Weights of a small transformer language model.
Architecture: RMSNorm before each block, rotary positions, no biases in attention or MLP, normalized queries and keys.
MLP neurons of a small language model. Each row is named by its layer, matrix (up: input weights; down: output weights) and neuron, and shows model dimensions 96-191. Each number is 128 + 24 x the weight over its row's rms, rounded and kept within 0 to 255. Numbers have three digits each.
Before each neuron's rows, "fires on" lists the tokens most often at its 100 highest values on Wikipedia text that the model never trained on; "fires before" lists the tokens most often just after its 100 highest values on Wikipedia text that the model never trained on. A number after a token or word is its count.

fires on: " 0" 38, " —" 16, " Independent" 8, " a" 6, " was" 6, " the" 4
fires before: " |" 61, " result" 4
L13.up1232:172122095117143118130135096111149110138133131103100160094131153108126094160132145183150117094114152141152137129136139129160141081122150117133118132148105178116122144134081157098165136120108153114161131103120181123124109133118109135115145100152123071111111124100107157126102136124103137146
L13.down1232:187126154119114110120098171100166143119125093129123060123160080107106129176185184115126128111131137109111113144128112170137129142140128130132123119133118134128118167159102142112139117124102090154078106088146177114129093118140105156131134105108122094136124149141105136144142112116098164152

fires on: "=" 60, " =" 16, "we" 4, "ici" 4
fires before: "=" 66, "na" 4
L10.up1063:151122155149130087148123090136117132106125106124148146071154100121098139098162140168084133117155148130109165107104104133170115088164131150140093145108104145141139150105129172152138137121102078109100127160101134151095162161115113157167122087127113147125135116151166092100112106101104088139
L10.down1063:148126127135157135142108115100131108104079139160118110110159077147110139121105133132113158105173143112117161141152112218139085155155110172125121114124099154138136137169111123149148138139151112137112151166130118121136128172122113143142142130169156159121102148148156180086127118143165110161

fires on: "\"" 100
fires before: " |" 33, " (" 20, ":" 17, "\n" 5, " -" 4
L3.up844:147089142123154122083129093160121147160139107147112134088180147124149078136102164137128139096133136131149109149153078086108140143120153109154142134154090123112172174099108125136118138096136112142125129127111142093108150166115114141125138128163122087113109132076091128108134118085103113087
L3.down844:139114117100112138141107130138150147140106145153113134087135121113165113148118127115143142138131117158134110141125125136050116093141128125127108200103124108077112157123116134130109170115119099149116129175160190129096156096088123136079123148124141122128144255106090112148123096143110128138

fires on: " |" 50, ";" 34, " -" 7, " /" 4
fires before: " 2" 23, " 0" 23, " 1" 23, " 3" 11, " 5" 5
L17.up586:147078110147140154152139143139079131108133105147124127145148139138075134099127179162132158111136097118163117143104135135135097097117144082087116122125109145099142126135126157155127166114092107085158124135129154111144124136120173077147126140154141150102139106132106143121113189090139049114
L17.down586:091135099153147101153121144117113110132208120148109112117137101115116134154144135118110155144096092129180135121122140122126143130159127120058137128130116114142092120117215162136148149104154144074103129151122081159112132121147168111101142117119139126120132228164158114137099148153115134135

fires on: " |" 58, "ha" 13, ";" 9, "|" 6
fires before: " W" 29, " L" 21, " 8" 11, " 10" 6, " D" 5, "D" 5
L13.up1077:130107142105150101123163157134126180127142118146174096083161139130178112099116112113133147107178097135141141153144122097119127099125148137176161143106068130136117118151068150121097135090121115123117157151094158117101113136118170083141138111124139109167116123133159117089127160123106152085
L13.down1077:109148172144136124117087116102184124107117144152106114149048109094119137102123146099151171149150137150124127108111109118135167150132160139095176090127138111117117179113095132092137178149173137162164118162185165122126181149134107119151130111107080086094127155137137125144128108140094125143

fires on: "." 32, "'" 22, ")" 8, " SC" 8, "B" 6, "N" 5
fires before: "," 34, ";" 10, " (" 9, "\n" 6, " |" 5
L17.up1166:119100179155119162129157163147091152152121124149171123135152122156143140124113116133131136081123156122151093106153140125110125123128155156157142149107097134095167122158107135129154108084130136126107143143094129114133122107112102118098149117151117125156121114113102130066160160070133143108
L17.down1166:128137135115101148100080161082127135155139139110130171112121134082125113143181138093141132141076191114154124124127119146108117135135146167098123170150145142114123119103105131154164131141088145150113117158142141125134121092116135094105095135172134141113155205131094116088101112090160096113

fires on: "\"" 40, "  " 11, " |" 8, "-" 8, "=" 6
fires before: " |" 21, "|" 21, " (" 16, ":" 6, " Released" 5
L17.up550:162113155108134116104149117097108072142144174123174134147103136108126134136103131158134135109154152121127108137113083126099051153082123111130164121168138125103145136111095077149138164156102174107105121152101143152117158135145141098113120096149104100140161122147121147111126127097126141125
L17.down550:149103160157098095130140131146117118115140117163143117131131128118103110117128139156147142134160120102113129118128133144136116123102121133117132114123103128132107119139145122135131167162125121089086133113124157118086100109144143154078132153182108148127126094101144108110122115112138097173

fires on: "'" 86, "°" 14
fires before: "s" 54, "N" 14, "ve" 4, "t" 4
L3.up355:203094130130136118091168141216162139152147136150134159136137116121117128113102103110144132057107129135174105124145136124159135133141162094130136145094124149154133133128083129127144107123141114119108131158101098115122118139108107126136147111136111116083130118109127135171114096086120122140
L3.down355:123177167112086102113158154137138117110145109142107099165156142130122159157123091125132104106156125163123139112134170145120159109149152123130136122129156164152048094097150122165128110135118105154148099160119114183181047129130136116132135159107106155147121237135081116118146111136118150149

fires on: " |" 60, "|" 19
fires before: " —" 35, "\n" 11, "  " 10, " 0" 5, " 1" 4, " |" 4
L3.up779:184149129146195142155135133157107112121152128154113160095131118093163100139108105168151097128133133180155116155096121112128139119117154089172129093146105160112144174133133163133079144115152090072131167137128117150147143167080127139125112112184121109150141114120107141116123121112165150124
L3.down779:173145177110160137135120140118152143164139125129116135132111098140126128131130111151083136095140115148128054143111091164107112180121152106135158135148123136086094149143144079097132108077104159110170147118107126123158119167100091094135141106137150143139100162091116073091149122092152131172

fires on: "  " 75, " that" 11, " Res" 4
fires before: "|" 75
L13.up1356:159067103094121107101141077098060090114127150087119102173121154076114108097113136121113103104126126087154149126163133116129125073081109154129120145136101177142137096109110096105152183162071201111151132163136150099125099164143137064140153106154111115134114113140134147153147123116135080125
L13.down1356:140126124107153133088087137154166111159124161114128097122126123143093127096127105151123155146152132133165176133147111101116103147141158080141139112075096165110129126136110111116127168115081146135093097138147126173103101149114110121144158104147119173161146158130136079057141137082144108119

fires on: " |" 65, "|" 26, ";" 4
fires before: "\n" 51, "  " 7, "\n\n" 4
L13.up1008:080127117137138174170128166130126113157144146107115117126113123093125090139120136119083163089151091136135117106128102111109134128146133130114153129128109094147189107128133108121133092121106133103098101124107111092128110109132136100114122076139124132187136101164147144134150154141129122112
L13.down1008:141143130132159164120106161143145128113148123117112140134114079113126105134108172122114147137118119148119121125139128120136127136147104118130133129118136137135139129098166091138129109118133129138129106150149065134160102133128104118148125106108113122113113231111160142152133111133102140115

fires on: "." 36, ")" 17
fires before: " |" 79
L17.up1355:177095115085147117080133126162101144162110149121154129105094110127155166114137141138134107095130128173109088128109121131114091080106106135149116134127128159111150134130063116117147137100159099155124089137132191130121116114127125115133120089137073100116088123125133157123168102135124133160
L17.down1355:126135125138160097104132135155133138127126115160127130141147114160162059142133133103140123132091125133098080125102099124087077109116141123152155144171109160121126109125106125104132138146100138108132131159128157099109136096144115146109136190142121135114068202106131131119125118137158153121

fires on: "=" 69, " =" 31
fires before: "=" 100
L10.up259:145142154133147118102115107109105139134076072151128136140134150123122116118156131130146136151135098097163137102148106116126121102141124101131116144126118104134164129109153154036108131097125116147117133128123160164121165093114125128131135094139128098163138113118121156118159105069125122107
L10.down259:136128159137098130127102126092135129153112152128110136137131139135117100148122136110124125139129147114146118162113133143116155127144132154124138133111113122116165167132141130123146141117135111153072121106119139099118116122153139182114097157120077132092106255112134186130164143073123090139

fires on: " |" 97
fires before: "  " 32, "\n" 22, " |" 5
L10.up133:155158114073147142094184146079111127138175133152133092086113136115114153092134119139120138112142189134145127167133110125120133146112121177157129110130096077103178162145144099114093183102128110155164161148128152102118139162120127102146146105143049104136123129154125142144132170128166082134
L10.down133:123122102079121171172124148134111114112164132118122148116116171105125143155144146123098098150132140144134120146106117115155143140158127094111147145088153135115139110137118112146118096105147129163108122141119117170129173142138130125127143085111167113093078250162152133119100160127155177115

fires on: " released" 16, " Label" 10, "born" 9, " Released" 8, " known" 8
fires before: ":" 25, " in" 14, " by" 11, " as" 10, " on" 10
L17.up20:144113101113134176117165148107135124132104138125110143159082153142110144107108140131188125116115151134146111124140108074105124139111136129117117153178090127108147116128106134119146166070140149111148116150124138100119163121084154120156191147189067116109106117117190134123113125125126123134
L17.down20:099152152103143116100097148147123152142106110140137105153064121144160122112156111119133179170098080134131160114115070102150136130112079120145138146107137145158113148132139144149096141107122136109094158105133154128107185143178183133163131179138148102132158150116139128105096144131141104107

fires on: "'" 88, "-" 5, " Yu" 4
fires before: "s" 85
L17.up942:115165168111108170091144145152120115176134120099117132140153152116114060104056165102108130123086128145145125103169101098132131150144122119138148120146136146136138133114115131079175100120107094093147127148125116111116118132152159145123082112164122097122089115115131133107135121112130153140
L17.down942:130156119125159115115158138174119119137177103140117106097160130119125102129129106124128139145135124161125157099140115117106077127142113101100138134133082126148108121101147156148108107122126129078105104111086041159145140169108133129105122114130170120106111143136134131142105156108099118109

fires on: "  " 75, "ta" 9
fires before: "|" 75, "wa" 6, "do" 5, "ng" 4
L17.up832:118112145096098085161156101141153118103134132142174152141123149131125115111130143208145144113167139085135155136105061119135118129128154155143105111160119108109110101131121129101164134137131186153164116115114139077134116169120136105126144109130176086119100118109095124142133153115102135110
L17.down832:095088171101120083103141120132108095081103155108162103126124156137115149103102103166129055144141090117169103132103096083106109119109110148115126107142124163140143130104140121150136166127113158143157147139118086114078136148115084134090150135155130080132124148128157145095150161089099159055

fires on: "." 100
fires before: "\n\n" 16, "\"" 15, " The" 15, "6" 4, "\n" 4
L10.up258:113110133142112127097100127146156154162094125118136137094156113092118119133165163144163108137143115139172110155096127137125118087133122109132142132165120135105167181108103104108135126162134088104120092143130145073134149105119081136151165104131093106186125127124144153131134130117112090188
L10.down258:161134136097136123127128125119103129118058135128108138136117140152157156118121144148135109087133135105141104123139108143148149125147122108110137140119131143098160151174104121113095145121128112148129146158106105139151140138115151108132104094158150136113115255113115121100126126168131142126

fires on: "'" 64, "ti" 34
fires before: "s" 46, "on" 32, "\n" 10
L10.up910:124118159149168125155151173139174165167140134165117147114157116126104091112096180117126163100141120131179073119135158122141121124132138142133122106128059185139125118112110137121111137130139111108152115138132142108136126167142119129082101129108074111096155116147102131089105149131121113179
L10.down910:126113133159098110090104111145117099147151091087115143126149110126127129125144111098137154124149103123124147118106168158166127139173136089173122116118159141118123133120163124153116143127127100161112130152100112108183111121138134096123109160187080140127106149116119112146131128115148114114

fires on: " |" 96, "|" 4
fires before: "  " 85
L13.up733:136138135134115165093109140108120115118146130163111112137106114117114121127092167162162112115138159065118105123098078082110136138091159143150123113158130120151177191065127110073093112134158136095158125103118157088091100130146175132128138115128124116120142116153119147133154150126131150123
L13.down733:141102162130154156165163139109165146163142135131077078167102141153142158155096163144121112162117138134118150115140128159089145122098129121112118127129141138147123150143134105150120139149116134176159130135138167151140130122165126104128137129122111125146139255085124122090110121185123107105

fires on: "=" 95
fires before: "\n\n" 38, "\n" 37, "=" 21
L10.up1481:114106152140145154100118136150105134164081138134126152127153157095082101076133143143099121083155079075115152135132129131158157125110116110175141061144104107117151159141080140145126200142167106144175152133128164143124142139123126089145147093140140166102108125112195136180173107096140139134
L10.down1481:121139149139109153123111090097146110138149132094105093124151110100104131133116137094111113115136149152157139115127144132125187142123139137136121083124142126128108155118134127122119119113171097150090166136141131159131103132094138151145114124151158124140107225116135138157112091100139120132

fires on: "\n" 19, " (" 14, "{" 13, "." 8, " mi" 5, "78" 4
fires before: "2" 42, "3" 14, "1" 11, " (" 5, "4" 4
L17.up677:163124115100111135160188136145108116137105127177164139108097140133157145193146205139148101102115117123102095119135157124135103086104125103135113174105083155088166156126088127106165145130089094129091071136132128109111157117092143097107120128126139123105130111133174139092120124128184104102
L17.down677:131169164072114180140127136145157131094112131108105117157096132125096109126141130119173141135091160140138164166101115126128135158142134091132135124124128163136124182075091087128106154115130099123106127144183071131131139098073137162140154133108085167136125160111084128085113098194108131146

fires on: "\n\n" 100
fires before: "=" 25, "The" 13, "In" 12
L10.up962:122152151116142162137120127135107122123108118118163093149141167067122110111083091164130127120139118124122112116158093129121100123154128156108152125116130160134147167128097088097113127123101171131168108145111127095097131123174153155110158117107123123137159125165112133089132141123107119066
L10.down962:130138121120134142130153136122106117158108119126153107124109116136107118117100143143118146078144142093132114108121112113142118135143088099134114122137152083099138147132136079147121154091115142141186142124153105134162090111132131115132104163103144128144113237102146107132106117132128148127

fires on: "g" 15, "ange" 14, " suggest" 9, "act" 6, "fer" 4, "ign" 4
fires before: "s" 21, "ing" 12, "ments" 9, "ment" 8, "ed" 7
L10.up1156:149145122123104115139150103139125150136112101102117056083090122162133105156114097141115163124108129125157124127140156083122104136168131137165133139155093123097149154140155148107138129102069112130116115142136136125110151182165152093167176133150119102123126115109140153121140157108158175143
L10.down1156:149127116076138060107122163143122092139169162142108096101148084101157113134123119109108096123131139127108136153118128187139163198123105156135107117122152105107176116140125131111196115129100110140116123121141109125089119124123122097114128109166120140094175163097136136115118111140127113133

fires on: " |" 49, ";" 48
fires before: " 0" 27, " 1" 23, " 2" 16, " +" 7, " 3" 7
L13.up1530:131130098127158139157092138181112108129166112129169139186129110087088104130110162136140160125162125114145110114121118140110124094180130111118159124152043073102142127082115150123166126097142136109118113127137164110118204114138172125167120109174148130155182112086163145147141153106127093144
L13.down1530:110119120120148138115123142153143105112169125145108093143121112154132156141150172134147163109110116149139132093137112159103142153108124146132118191122134151112142101119186117129092136175152104151068124153149160141088098098168145141134155141161128128129137204133136116147127134152078088137

fires on: " is" 28, "," 19, " as" 8
fires before: " a" 64, " an" 7, " the" 6
L17.up630:130081098124176129121160137148085083112108151129139137155128103138113108086102162169100142153119092149143106126110135128103100097134164152107129131153122109169125167076128155129074141132080157133140121145127164131138084125146120131123141126139091132116113123155145166095136147106132158073
L17.down630:172115155132155137086122134143108136119121118177133114168128119100109106097134140098171148182151112156127139108173110173113113143165121113120115131129108103148138145104129140105112107121092139132176120121115133145157137104115146101113151075140094168138150155133121101092125112158143100125

fires on: "  " 94
fires before: "|" 92, "/" 6
L17.up971:143126148131181140133187096132130107154132092128108145150112156119104143154133115143127130117107142141149124177122157090095140128145129100123114145090106113138169144103131132126145102159114146125162131148138136153146118152106130150143131080122107082125125115157113127110172134118134143144
L17.down971:105108104101123092098173138111146107156128058126141123134152177117104117150151126134124109145119165137088111148085158083086113104151131174139120129154107139165134098117119122109142085133128140113112113114132099152136105139115106136144166135100144099131126111122126117088126120114083097181

fires on: "'" 43, "anti" 6, "enti" 4
fires before: "s" 24, "ne" 6, "no" 5, "re" 5, "ve" 5, "m" 5
L17.up1237:100137159118097148137134107112103145125115102106085138072117134152137096128083172132140144124136115119147116110124133120087083097143145138131143160138109166152170143112120145127114118112145175137166124157104126117125102193141104116145125115129099153157121110131138139075124152097139155155
L17.down1237:113128075122143124129196123137139130147134141109154111151130102119147121125101115108132157135171129137118119082121115136122151143111142141145110156121103159149089139121118142135112133158174116096135147137164088143118118140155164153134162056141069137163130157111120109129085136102187120140

fires on: "." 76, " information" 4
fires before: "\n" 34, " |" 24, "\n\n" 9
L13.up423:127114081171102094117128151154088160137119119099107120160113119092133130169111147172153135136118143126167122120115134103133110106105113129162155107172131198123154164133120097103139098144132134132177118121123183052152126119125108141142153127153098132152115128153139128108159144113121113140
L13.down423:138107144094103128107113127125142110141143181103110132119165098122207130151140177129120123104134161112139123150119184129101168163130117138143110134122166132141158091160112115132146148099128105179130123164161118139181110083130153140132107145161144151159110237127154094133137121155111112161

fires on: " |" 61, "." 25, ":" 12
fires before: "\n" 80, "\n\n" 7, " \"" 4
L13.up631:110150129098094153115159156146146112181127106095134105119127185153165148144144104130074103100124136080175117125122120128184134136169095134112123125119090140140147150180114110104149141154143140138077104107147161123104121106147107125104138109130116126146118115159109118156116134131100136136
L13.down631:151157135096164099113129120070124148116145130115132135127101106094186127141104174164126082171187133148142128113174148121135159151103116111113171115126131114114125134142146126121134110141133135157089117142108068126127127130121130102098103109150138137125137255132110154117144106134092136077

fires on: "=" 100
fires before: "\n" 82, "\n\n" 18
L10.up1380:113153126156117155159129146119121127070099135073100139125114109155100139156124127107103159145102087061109150101120099108129139140067131116123115107147082127117177144146119137103130108156109152141128098117141161122135111105139115131169115119116102105142041117114152118117123164112097093159
L10.down1380:102117117123109119168132100097149135131139132108119123137135111120114123164115130108159110135130153145139143141146165123129148151094097133152154153124146100151120112112132088096169094127096125158118115130099097126131127147141141151147101103191156102139078255161152145142114106116131146117

fires on: "|" 39, " |" 12, "19" 7, ";" 6, "van" 5, "–" 5
fires before: " 9" 15, " October" 12, " 10" 10, " September" 8, "ced" 5
L17.up1409:143102140123162081133138151174137150134118148143155146086149091140140093138166114142137110097080107128140128167181089127117137147169109125152156156129127125140145083112100138103081074130084073131148121134092143135097123149085162117154124135164144106118145119116107101123111155127120127097
L17.down1409:152111102137130127092114188107138121088136192124133126167083128121101123120132136155136128122102090135131092145093118126119144143136077095118150151127157133119119124143094153113136140115160149145172131114154128097100112128118149155086107097129141112152128155097120134109147137120098146155

fires on: " |" 37, "=" 35, "|" 28
fires before: "\n" 96, "\n\n" 4
L13.up628:084119122173070160162143136123138144105101077099137114152151139132130141096148110116143120088152089131132150143108074106174130136103103113100146117140123169097152166149122129083091158140121106134141105115123150124166167214128148111147162101114109086152088108147171143118100131088102139105
L13.down628:141117135098118137107134150150156112154141097104082132179114076132111102108099137118093120136149120142086127133110136120137167180096130140100128100153148118103141114093157145112116141107116121168125113171094091138143090127138121145108098120140111137106112208089148110144122127193104110107

fires on: " Z" 23, "ti" 22, "si" 15, "z" 5, "Z" 5, "enti" 4
fires before: "on" 30, "ona" 6, "ons" 6, "ve" 4, "uki" 4
L17.up651:157173128126131146120157138129134145149138128167122105140116128129123132084128137159116100160143094109134134117098143173138094153111137107132100133155133145141151159089088130105166105119156131103160140091137123097108139125145159156114144139150102093155101112112156107116116082141123140146
L17.down651:123112118166120083097128120124136109138184142113091085100124094160136147124155115065152165136133148097113123166111129103140130146177141099120106133155159087106114157106164126090148120115176159120143143120143070156140124118139142085155130127129112120130092085131118122096127123137127125132

fires on: " —" 86, " 0" 11
fires before: " |" 81, "N" 7, ";" 7, "\n" 4
L13.up640:150118129080111115125139105143180148099140103110149143153090086124144143175100104164068137140122115120116070145152139135150091116100153135108133149128131154142138107153097127080147131118128130120165130125127168123126103096139132130135152075110115136100141114149151128062126126142127153162
L13.down640:163117133121121149160178106190141135153122106104143141129155095116140135125156099122110167102130074144134105124152156114142141152131117122128118146098161126130101140166117140110085152142144118159126123113126150090154123112149122078142158128070142124113105167160130110101121113133117185148

fires on: " —" 34, " none" 10, "0" 9, " No" 6, " %" 6, "1" 5
fires before: " |" 90, ";" 9
L13.up426:104125104119153120148099173109133107137145139122093134172114126107136122110131163152152109067142131118177134111123099148101173090135166061131118131116130093105142146116094107093112171142133132128135137123129195141146166141106126094114180121131136106100156106163101179099114148092102150130
L13.down426:146127127078128121102099121088122160096168156138150123159116143101133134115110128149105102153116099136125122110120164107142152150125156146118164115104126115113077111149119118126166118106121161148143142124136134124138109138099143123100109161099109147115135255144163076138125110128132117109

fires on: "|" 65, " |" 35
fires before: "  " 25, "\n" 25, " 1" 23, " 2" 8, " 3" 6
L13.up1076:172145143114128112104164138150121133140154127155158167159121132159078139144114152181108124135099107150156116144137148148125115102120163105109120127142136174149151178129154114120132112107144126124176143129152189134108151132108124140177078076136094101145137121093145128116148127085121099119
L13.down1076:115114126118141170119114170124150096140157196133136085144110121148109107108138127154118166138120154114167129102128115159139130149146147157142130151176152102136121116135173098110135140137132123124110140114126156166098122103160136105133159128138174122158161240143092126099130089126092119116

fires on: " |" 57, "|" 41
fires before: "  " 91
L13.up614:160171134126163169134151113132127103150124107131145178135097153165108116161145109140111112124136140120110111082133139169127107126128146087197101092134130082107125140122123146113074111128138095090152117123123160126120087122134107170114123104137114085090108112112111155182196139114128095155
L13.down614:118133145107131147131145149100127139131136137136137087170105134112133122096095125121100104172165119159149127097123137174132176143138155122079132158108127139100133169121140141142114100143122105137133131115126145145138138140107124094136135127142098158142118234141117130095162122187138100136

fires on: " |" 32, " —" 19, "  " 11, "|" 8, "e" 5, "t" 5
fires before: "." 17, "\n" 15, " |" 14, " —" 13, "|" 11, "  " 7
L10.up554:112112127155138149147172169112129128115153089153145127144115108114085173127128137151100115143167136153159107124156116105133149136114161155167147094151101141167148118136137138110142147142090104084144114123125150129128114127129125144116139091111109094122143121135145156117139133136158145121
L10.down554:180099112094126083157130092137134107069141148098132101115140145132151122100128158102118103129120143161143113159146123137154163194124140108124122118182149130142115140114140124122134080142106154150149090149126144161157136166134110099153150138098107099142172127104120125122163119105133144132

fires on: " |" 79, "|" 15, ";" 6
fires before: "\n" 26, "  " 15, " ." 9, " 0" 7, " 4" 5
L13.up135:104130105146150163110079158122139120101150091135138127123115119093089103117114101133166120102161114076094093102108107120086099121161126168151134127178140082133164142101132138069122148106107101099150083166143137085105102104120096105119096109117125109176143110136122120170143127102128108134
L13.down135:089120112156151148122124145105139156151133077133092127127122124123175098113147138123168124167145152165151167134104116134120121137139160170148107117145145087100153118125174147130115149134129104170106108102145146163135110120136141071141132124123136151128107229163114134123116145172169116115

fires on: " |" 21, " is" 17, "." 15, " was" 6
fires before: " a" 18, " \"" 15, "\n" 9, " an" 8, " the" 6
L10.up1117:189115157124123147145123137116140103110147128130119161112096113105150119141126164143094155154121109115167079131142098145078174129134152139136133132150066115118151122151095133104113117112137117123160107122144142118121154084121150118192150108176130110081122114154119151114128150137168131087
L10.down1117:160169129137126114116152139136159114121166095123102156158123178125130098148103117093122128168136091103125130168113121130080125131097135138118136100122111141118105113106134128146125135114134171141150074115108129139108176097143093188136166129113136179162087125090154108081143117141135135120

fires on: "'" 53, "-" 14, "ul" 7, "den" 4
fires before: "s" 21, "t" 20, "ve" 7, "re" 4, "ts" 4
L10.up145:099127181103144143126134166139139155112101166123102134132121125148131093129127140162138093116158092150144149126140134108116117117146145085134171173163124110112166172117127161128137135107108119106149149110101135094115161145138097111106102141130074100168121117138097160083146202111133165121
L10.down145:111132128107126139140151124155151146113162109119122141133103160136142141123127113129155175155139076120129143133173126130108160118122140107112145151121117142083108103133176140102123150125123109134138123138082118109152147096089163155127112138124098148116140097157110145150138114039164138106

fires on: ")" 50, "|" 21, "%" 16, "'" 5
fires before: "\n" 56, ")" 15, "," 15, "\n\n" 5, "\n " 5
L13.up620:106075108142162185172140179078084115136128126141149130150138129146119124118131143116121148125135113145143116127101108142100108103100144089137142162148116122078184118127108074087165128142125095144126143093113195118150155140126170118143152107134106149115095124159161113077109154120109120131
L13.down620:117143107124162108125074122171144158125137135130127144128083109126083145128122111150146104123117109115105181137108138104146142125126143122142129118105102119125134122134146123158164146164153108154102165157145103124149127140116168098129086114140119125145134255183125121134112122137107110138

fires on: "'" 91
fires before: "s" 97
L10.up767:139144132121109118118131084147161135160159132145069128113119134162121125110084098121135097120118118112148132179112098127150098145128122103109115150189113151136135132152134116164134098125124116121156130138089154113132136150115090137129113141156126109123164119122085134125146140108158145139
L10.down767:147112128129112138133147160122179096136169126118109087149138148185120119132131138116127124125127140159134095134136113149137120112169178116131174123098151119113123091135149111082140136104136098144122125164084091135169094160087115143094128158110123109116105172139110106142148097144140122093

fires on: "s" 35, "ers" 7, " those" 6, "es" 6
fires before: "." 21, " and" 14, " of" 11, "," 9, " to" 5, " in" 4
L13.up281:119125139104160156134127188131135142194093101120100122154168135092103147127161110148074142128092086127132142142113156112111103080118158123100128127105153122123166137150095130074136103156098160115140152079112183127105168111119139114140115134141128136143106121129160133120145147120117146148
L13.down281:163146140162149126124140111128133137097192102097082128136127119110141133146120157081149132151081147140130130146146136109136129113145136072180127067099131106114103137178139144153157150163117134079163125145130121150141098097105163095154101125123163116140121202134112140182133106156160113107

fires on: "s" 36, "es" 12, "ys" 4
fires before: "," 22, "." 18, " and" 6, ")" 5, " the" 5, " to" 4
L13.up1347:128117078111132142165123152114135154193100110148122139107148122120123123125105101099117143117138104122115126150186109132152120133146155128101147146140138128118165155139092116074116156139111153114085170131106147148085167136106133114164109082155131091110115127126175130082136140108094150107
L13.down1347:132141150173154136165170142148094133082118125096096136119160106111103161111136139126155127093126116147079152122122149109164132145138122125168139124087103116137124134146160125146156133152130100134165141173149132124153124126104160137127084144127124116124112200158125145162139065159136132167

fires on: ")" 57, " Loss" 10, " Win" 7, "B" 5, " %" 5, " L" 4
fires before: " |" 29, ";" 23, " is" 14, "\n" 12, "\n\n" 6, " was" 5
L13.up316:133079137152100196134149109096165103161150134095148150131135148132161101109132138144141124099178084115144102114121110100183137161154154095069152118125112136098135140146114097135084183124150114128143128132077149174142131127173120091129113092096135110105093108131121155097089144090109104098
L13.down316:129139121104101180141111138107138154137119130113113146150122129101150120155137181118171090104132121138104102126122153126120140135076159103106129131082145138104134116114129124098140130083123143130141123159108139136166131139126137125110135120117076111147109207126130105145116129104119149135

fires on: "." 31, "\n" 25, "=" 21
fires before: "-" 20, "\n\n" 19, "\n" 16
L17.up961:113103181114134152170139155157140152168112104135093101120169125130153128126130139114152161146134101139102126120121094092167156134112153106130147127128101129155145131139098136098146106129114173122086141150104128130084069111139162134161130122131134133138087122133158195132093138149094095095
L17.down961:143119138123178112115098132129145130117157154082106139124122111118147104129111123112127150162091092135137123121089164119111113137121137080134132145163147082130175146157118124151140164128148143196118153147129056144154095136148156095177160095117111104135142193098157144135131137110100116106